python train.py --init_std_qkv=0.042 --init_std_up=0.042 --beta1=0.95 --decay_fraction=0.802 --train_tokens=415500000
MLP neurons of a small language model. Each row is named by its layer, matrix (gate and up: input weights; down: output weights) and neuron, and shows model dimensions 0-191. Each number is 128 + 32 x the weight over its row's rms, rounded and kept within 0 to 255. Numbers have three digits each. A neuron's up and down rows have the sign that makes its largest values positive.
After each neuron's rows, "fires in" lists the words (lower case) most often at its 100 highest values on Wikipedia text that the model never trained on; "fires after" lists the tokens most often just before its 100 highest values on Wikipedia text that the model never trained on.

L2.gate146:145204112114091120185157144082125126101107092136118109097164153174137143188174123156099083091087151141087065074089156143120141126083124135192090177072149114088123157184186052139132109154147116075105160169128159139075124140118126084161106175133160116111184093103144097091165124128161112143105127127127172080143167132112145148145123116093166136181141113148080122091121160175162107185140125113156174169130147111084171200111134091111137147147139154111158127154097175144065101143109178075098152084133059126117138089099085142136185124105066106132097081199116113133141115143131122152
L2.up146:091142112162080114136141169125120171148157167138113053102082156136112079111188148155101134065163150159102138116144133099207126076108116184135122106092140067177192146104145134134139084084104079124164151132087110176099105104136148178125132080110170178166179165160133099075182139139106140117140145178158166112113114150122198108116127141148148146142108141185122176115117158158148129105158152198090166103130121125070137155105108105119147115096120159129178168057139157097116103139136175125133078144133111149194106134129133156111106092133077144135030149162163167125149066108127151061
L2.down146:118153090174112125089204094141165119142083134170099102113139108138154103122134133151157108154124082146141164132109158137119145135097119114154130173099136181105139123120128138093116146074159051057139142135120193131092131137152145148082110088113105106163123122095000066121129154168123118146060160115125119135166193135095136135117142158119154123096153143149117117122157168050140155160152183133157177183064106141104113140114141162150090110150110103090086159190143158091157144142095127091192122155116140097136155064073148139142097152127191102145144078219148154117188105133092135118
fires in: "first", "second", "third"
fires after: " the", " –", "s", "The", " his", " The"

L9.gate163:113166117153097060143162119089155112138140112114129126164115186095177088119175102127126063078124128140164114131127122148042143099161160122100077117097106161165139133145107167128133165116116057106175134120155116152125161157168137093162175090083154129157133125168163133129074127119134110087097138107125133131108101155156142111182116089146127150178186120138068136170063137115122132113057125143115177082117050098109118158103150127143122095092089097111131148152183146151134095104161159170116164088033117119058135183177127076198160152111118078123168143150191119150153170146166158088
L9.up163:135157130185136096101165179143130150179102088154120119126164112050085181078163120106143158149136113112154154124153130128112068163121159148167169098133080159130191145144128109118101086155145093154094181109109177168086131125157077177051118122122158133147186114210124064114093127134160094145087172126141144095118162108167127148106096108087184110133107138139078159162112161161144141105123183072140085100200113127193087102153135128088052152142081116167141102137105069166143125076106149127087127163125117159164083095141111104139137143122127064158122135143096111106124179157091076111
L9.down163:108091090149144051070115068117098097096093157079117117128140104183122137110138122154161108115166153137093154142193148161113107137143132164067129163104084125161176127170156133135137160144061076123165128225115149168154166181092094097149139149113113157084169173177117131168097106092110065099077140132160139110112082223158126154129131104146102139148105120070099139144103085114101167099144130165134122151136105098169168143078151110105148079157121060175159174154163096112110119168113128108140141080143131090096163129109116138079150175121135163122091095191197104180135113118107139142
fires in: "group", "army", "government", "bill", "company", "station"
fires after: " the", " The", "The", "ian", " batt"

L2.gate239:114126123163125144128170145094135109066081139139088082104113130165113171167153070145065120145108194118107107149110089161150100121120164104130169145107124090120156099176089145099111152120107096090160167145114123124074101180109138115103105162166133083163194121083142153148113089163141075068140118192075083087148193077146103110125149133151135165120090098107186113151086102130101128167088156094130101080149155117142199086124120139120131151113159169076086120139167153118118153151124149114125082113105150066099063080103160108109090086142144090098122093067185076156114057099182097101
L2.up239:150153106134095147137097121104136132086089155094090075124127142120088114148075119162057113118059126137157086157084072173147142126129138156142128124122132090159155140194099110132142135173132140156122098108156217089046088156131082100111158151137139091192101122097142128149074073154112145063124107129103047137155143136128128096164117141119128121096082108096148100110135103188070050148129136102115127107169154150137165133230142138101137114117094088161124113129154169165140149138136129087106104102070125099115070122114151115111152108153110171170070111092220152141069109144145146083
L2.down239:177092080072174134135121127109111097085152091090132082163132130098104126142121127203151129123153122124118128141067117198104125113161166173079171111107152155114192106119145093140091149111134193136097085097131098113070152120123053179138086160119112036154099115104000084128096148129201096130138101104105134100169101107099150144106119176138106099130115153106161106140131085114137117100111133123100117115164108102190098090174077166082146140105129136153084104140163112130139170148116098108116167148097147071144156133153095119098109135173115116134120147103152143109071092108193179094
fires in: "1985", "1986", "1983", "1987", "1981"
fires after: "9", "7", "1"

L2.gate290:114123129148094177127126117122117088113153143133084115089137154111165086183182107165142143108074133114103160086047214089136141155160140185155153092147128119146157107103199147121059137207122134149154102125126144118105122131183112092112119139145174122106154154093144183112123118085100133076143092155160130116122193139115063173102166110092149142185074186060128101139115150104133144101155156174163148125186160114137157119118152122190122131098187097139108182112056126086169119150134107115165146136156170090125125190050164093155154151118073133160112111115166109085099103105142127106
L2.up290:114107133118112164182139079124075122172047145126123175115173122143119105165118115158106149073170143164109148121114127101105174123151178160112175196147132084135112128117127141137186086185089138166151148083155125053132145124096054130099059155137149159099126137120151132133102100054095167121114142134122143077193175113133135091063079119123120095107212136107101119193137136148160156082139104123154089093137128187119114092107158140148145141098106082145147133065117187130084153092124118129125114111085140132135149131085131112166151216095144216152139131174129137131096161165085124103
L2.down290:134143124146167063091148093081119104115133100146120139125127112146170122110157102107169177104113135176160107074080113117109137128121128151116163182134166117141125123084171129161116114146116071141130080146089191119161135191136144092132135155131105161109099143120000125143102095105144144210161116070150124130117107152135111098037133088081159145130175134080152094134077131055185141129144087154126126145128155059155163105137178198151168089172145139130147132169183150119120102095123067111140109145100107129116138080102145078145126201133163134105162096099066080108134132149132152162
fires in: "s"
fires after: "'", "\n"

L3.gate91:123072117123128107117116172089080120083158125114102083077122055106153098160078062190155069153134103168145111089164098177137068097149088192101117084079118113171096127131138091159148090088137101059140146123136113176128153065122109122102180124119098109129066130083128167144138119090102112154121106186138116120105090100109164127146105097153113105090173153081182076115126090192091166119149125091129098167095109124078097136120118116176122105125112094120108093105148127143183153187130151167148158173135152136144131150149194130149163139155162124147093141166164171121201192077095139116
L3.up91:154135111085144155098085102170086191092148116114150080070145108138112166156144149135114131199129106157108092145142134143163110095143139139169108166102150124145166150177155048131121144109068141089125112075126118122143118141135169109173153146075087139093101179125124131121065115072134128171140074198144097046165115099160106094110151104148152088136150137094106116125199099207163100168145144115086096120119098098080170087186123103098108131125185161141149145054170063111142138131142201142138159127072140171110104130120127153122118100111105098091126137138147149140123161046160134187
L3.down91:095065144131148112140141133158096158135146171043135139124192117120155114105060126137051121173143131130159117178172133150128135130095134152100133200138071119136139137144140138122133133128209180093107148129131101090139080152191156150109067102134147150116119103143099103163138134137126133095134127160141127132119083207111131091118116111109123129089123124175127075144177172163157078139155071066167130038164126127105161156174089090154132091106175164125120051127148061150126134187112114146089091147135103150148103109147093206158121131150134107138157237118108154148120099137124135171
fires in: "which", "apps", "whom"
fires after: ",", " |"

L12.gate428:148172145119144146072123116098168117148175125132163130165161165132144131102188077119123184152164058039105157146069073094114121057161137172217108102119141145107131111122093098079108157101086079114181222159113131089098116129099106138140131144186094173161096152096156114107114162149098076111142163136119066129135111082142121112110166082135120104132086153141072095066101133155124163123113139106091175170127082154108108128075104124143086131133102112106111102139131118153094155131147128130074107139141095120106190133110080127123097127090201106180121115084133131104108097215138121130
L12.up428:146156071139122125068125131109196114157140124119185132135176134086185127096172123114110152175080155125082078155150163104132122091151171147116117156097141103143116200124115092072159154078053138126140102163150126081121161108126146138170132137129103106168153098129114108142113116142125142140137162160126046112170143094125105101154168044100107132190100123136115111095112100168128167092056106120119163131118118130137115129089137034098097097143097108159114095141105135167110161103143090208126124148155075112060147124073098115160122140180194207114101146094138128165079165197106118130
L12.down428:145123118115149121072124120091134153145124162159101141134132199156112146120135102143106130173125085108103133128142137124087098147146128185140129115134138103123112150183180159122113112109107149118114100133062151134105140132095119206165081147114171092113138131143000145102109139104125176167127147218167139123106097110077134106151148106171136135136119144161135200160102050137108114145119154119150116152056174172098147149137110128122126177114125141162156164031094120106110195149166109188109122122106138107115151138121147062115118097096155148100134128165207086112081104142104096049
fires in: "to", "0", "12", "1", "2", "22"
fires after: " ", "-"

L4.gate426:141095159119143142211127051123119168152127112106124120127141099167135135089194179100096086181156130112104141182096130136120132184153088106123167167115102160136123119118115075159117112148176148148184124167107105105142086165137172126143105090068140099149130086096163163145189141108132108163151140169061112158153087089119132147087134123108073101173155148094053136147114149103156122104162145178080107099117131122092129129153107104164117066148073077115145104092107211140056053174170169117165109177125061171132164099119153068108112125122139077140130143126171140145154126155110150153
L4.up426:082131119123173113163141100137096126229106116114172145155180186138143139155145121127094130140158140083146116195075127080182160142084120088113084144099125126197080040106093119094082104076113170111110087161128059165189121177098116171129094150088112160130154121097142092082109190125165154127068134103159107175113065131114124169141093155053128120114125128119136110129124103132125154137134110127127119162141160078112092138131156184181135071119182074136099110140111082118165090110119167170151109170180132171140139101127121110103174152139104114184137129116150124124150139175132069082
L4.down426:091109048105167162149150132088127125154135116133077135109039162113000161151114172175153145135120199070085145146138107213113117114158140148177179098115121118119155178058119137164098139108126164132094139092087083143068095138139105155110137133119193082167108087141086114137098161106154145148156100147126091102132092068104142121085145166113090119084193139106139156109142139156127132142151135144143164173081152128145155162122181156128096123111143091196121123182152119133118097142103182128116182090113126096077138119149128170148177151137113125141087114163112127116147156157112123155
fires in: "21", "2nd", "22", "31", "32"
fires after: "2", "3", "0"

L3.gate146:109128143119158113152049127121129054081108147117137141117098127189147190132111165129092141045092129075136152114135163091142137136144144153135093044142102112112135113142061144056152169084084135083146098174087105119039088133130125091140116128153101057146122104128146173108119125156133128158162136148167136147155140100128139172083089116144078160125127127198124089178142101204191099170115080079108094078096136119130139162143124115105114098124123128133052158154137136128171149197151175162085140131083124143157113150111161157105174076123135128141116079099118182127085133117158174131
L3.up146:082140099112120123084171158087084112097153105087114106182144143138081111155110135159103202165144195142108056162164118108127112119147125182138151117130137154159129211109108146150140107138120102126167105079147153108086148201170140105136147090161121125140066148165124117084110132151160095120158140106123135103140145143098173161185205105176164168063064114105156141083143088138114131105155168081104112110153107090140183125164092127141101120112122136099126097132078083156111196176105146101125153176094170135182149162167143168126115157085093171202084085124157142085148098104181127159
L3.down146:072079114118196106128136113122141127126100119054137114193108169070116135101073109130101109105177083113116112076135105140132110107123077159092128145077068116110115131112087180155104127074151184124098124101134148099143102130102126147151108095144121106136077100106078109144143106174086085155175132099101128106130119087090152121095115119170143140100052136157102055066133119145154107125160198138079108120176109121104143067150111140095191111113090158152140149095059055122122137131061111150166125165092096108154129112187179100167141200117118182110105162122134146121082104113120087069
fires in: "1986", "that", "1985", "1987", "1980", "1981"
fires after: "9"

L3.gate163:191145187136176101192116081104149093088145161095131214147124085106165131121156128155102122110133115104209172126093153139133106159092126147064149166127124097105135121127105166123056158142056134163127072166176113130118119124115155210116099114109098107145144031079143091106102177117126170206098135109095121132170131104136115130125092128112115114174161083123062099166133161130215170168123137130112171131137154146132150145092132120118076137187127181137131208109122158131136063135121104159132152140107141093071100129089158137141138112114098132103114156119122125150061142156139108099
L3.up163:078131123112128134126139169131132135202144171190136140162114184133127118126145106136119134140210168163132098199127107126125140157155139142069122174115102146121121073157137144110170139101118121104145094159134104114112079084136077085144083090126089124164147171108145114104100087161102165105145083135151169138155166213165119118076150192154101122136117139147139153196166088116105113117108037107160133134103140091096038164134136170128123143157081152112131145128184174076144188146126119120067076140183075153135147128094120113103134132149117159159140130123227153108105118105105204106
L3.down163:143128132166131106144143124092159096103098130185133205165136157177174177129131125132131103150162134166161136102131147136077149127142116064113111163125140077172133120130121131121116120071085162080121189067131100173183104184098122072087157116111172138043128086146143149130127151169102106097132149090071110096171090163139076111175138165099115118103127105128145108079134128173158153188152123056110141152120143163148110160138067143135163127155128089119175142133168096121062113080052131175109149107149135170162144143113119147102124091135109089206137134116162135041168158183126156171
fires in: "a", "b"
fires after: " \"", "\n", " ("

L2.gate9:107152095096129122100128109134107092143089136110134149116124078061115161163113118103125091167138119158065122078131134140135108138147059139169130173160119159188110144118102149132172069104151093092117072089171083141146071122118159179125116094171104155143183185077135133061166143141148140181106114169136175142161127114111063184135091082174092122123133127137145093096139106160164166094115115208107132109131082113048189159105112052140152063103153159198118108122121100137103103106118092204104163136064105160161105157135152113135075114139166132113174104159126139123157109130115156165
L2.up9:120133098138233177191134142098110161165153090129145156147123142079174167147066109124106096096093078158133114111101155135147167192161070157123179132104061100184125143089155145144100092127180108139041096134106110141139155153176122108170089069178098107115110127152157060165147105112125086163121087161114150082141096151131129186115139134191127118110135135108122099107167102173155113110158111174074141072182126126105170138161131067169143101114174101195106057159125139091106173142176121158146145150115190148151155145132148113171112167137128110127147128112110154122137139157106149155
L2.down9:081121084120126126146123125131104117119107152054139171066164081090126131139072138159143128071097110140132130163193124146081115125143082183203162191124135156175112173151099117154118144116123123109101134069146112091109106177134113132128114136137135147115120141099038149167141163103152114158169145151149119093152087112145117154185093074163119140096091115110137172138094149210104064129175168122155060126188128147102142122137102055114139152103092151094142133096138127193131174163131125120165144133075137114164088122155093147155144100124145077160058072131072095078088110101157182092
fires in: "which", "that"
fires after: ",", " in"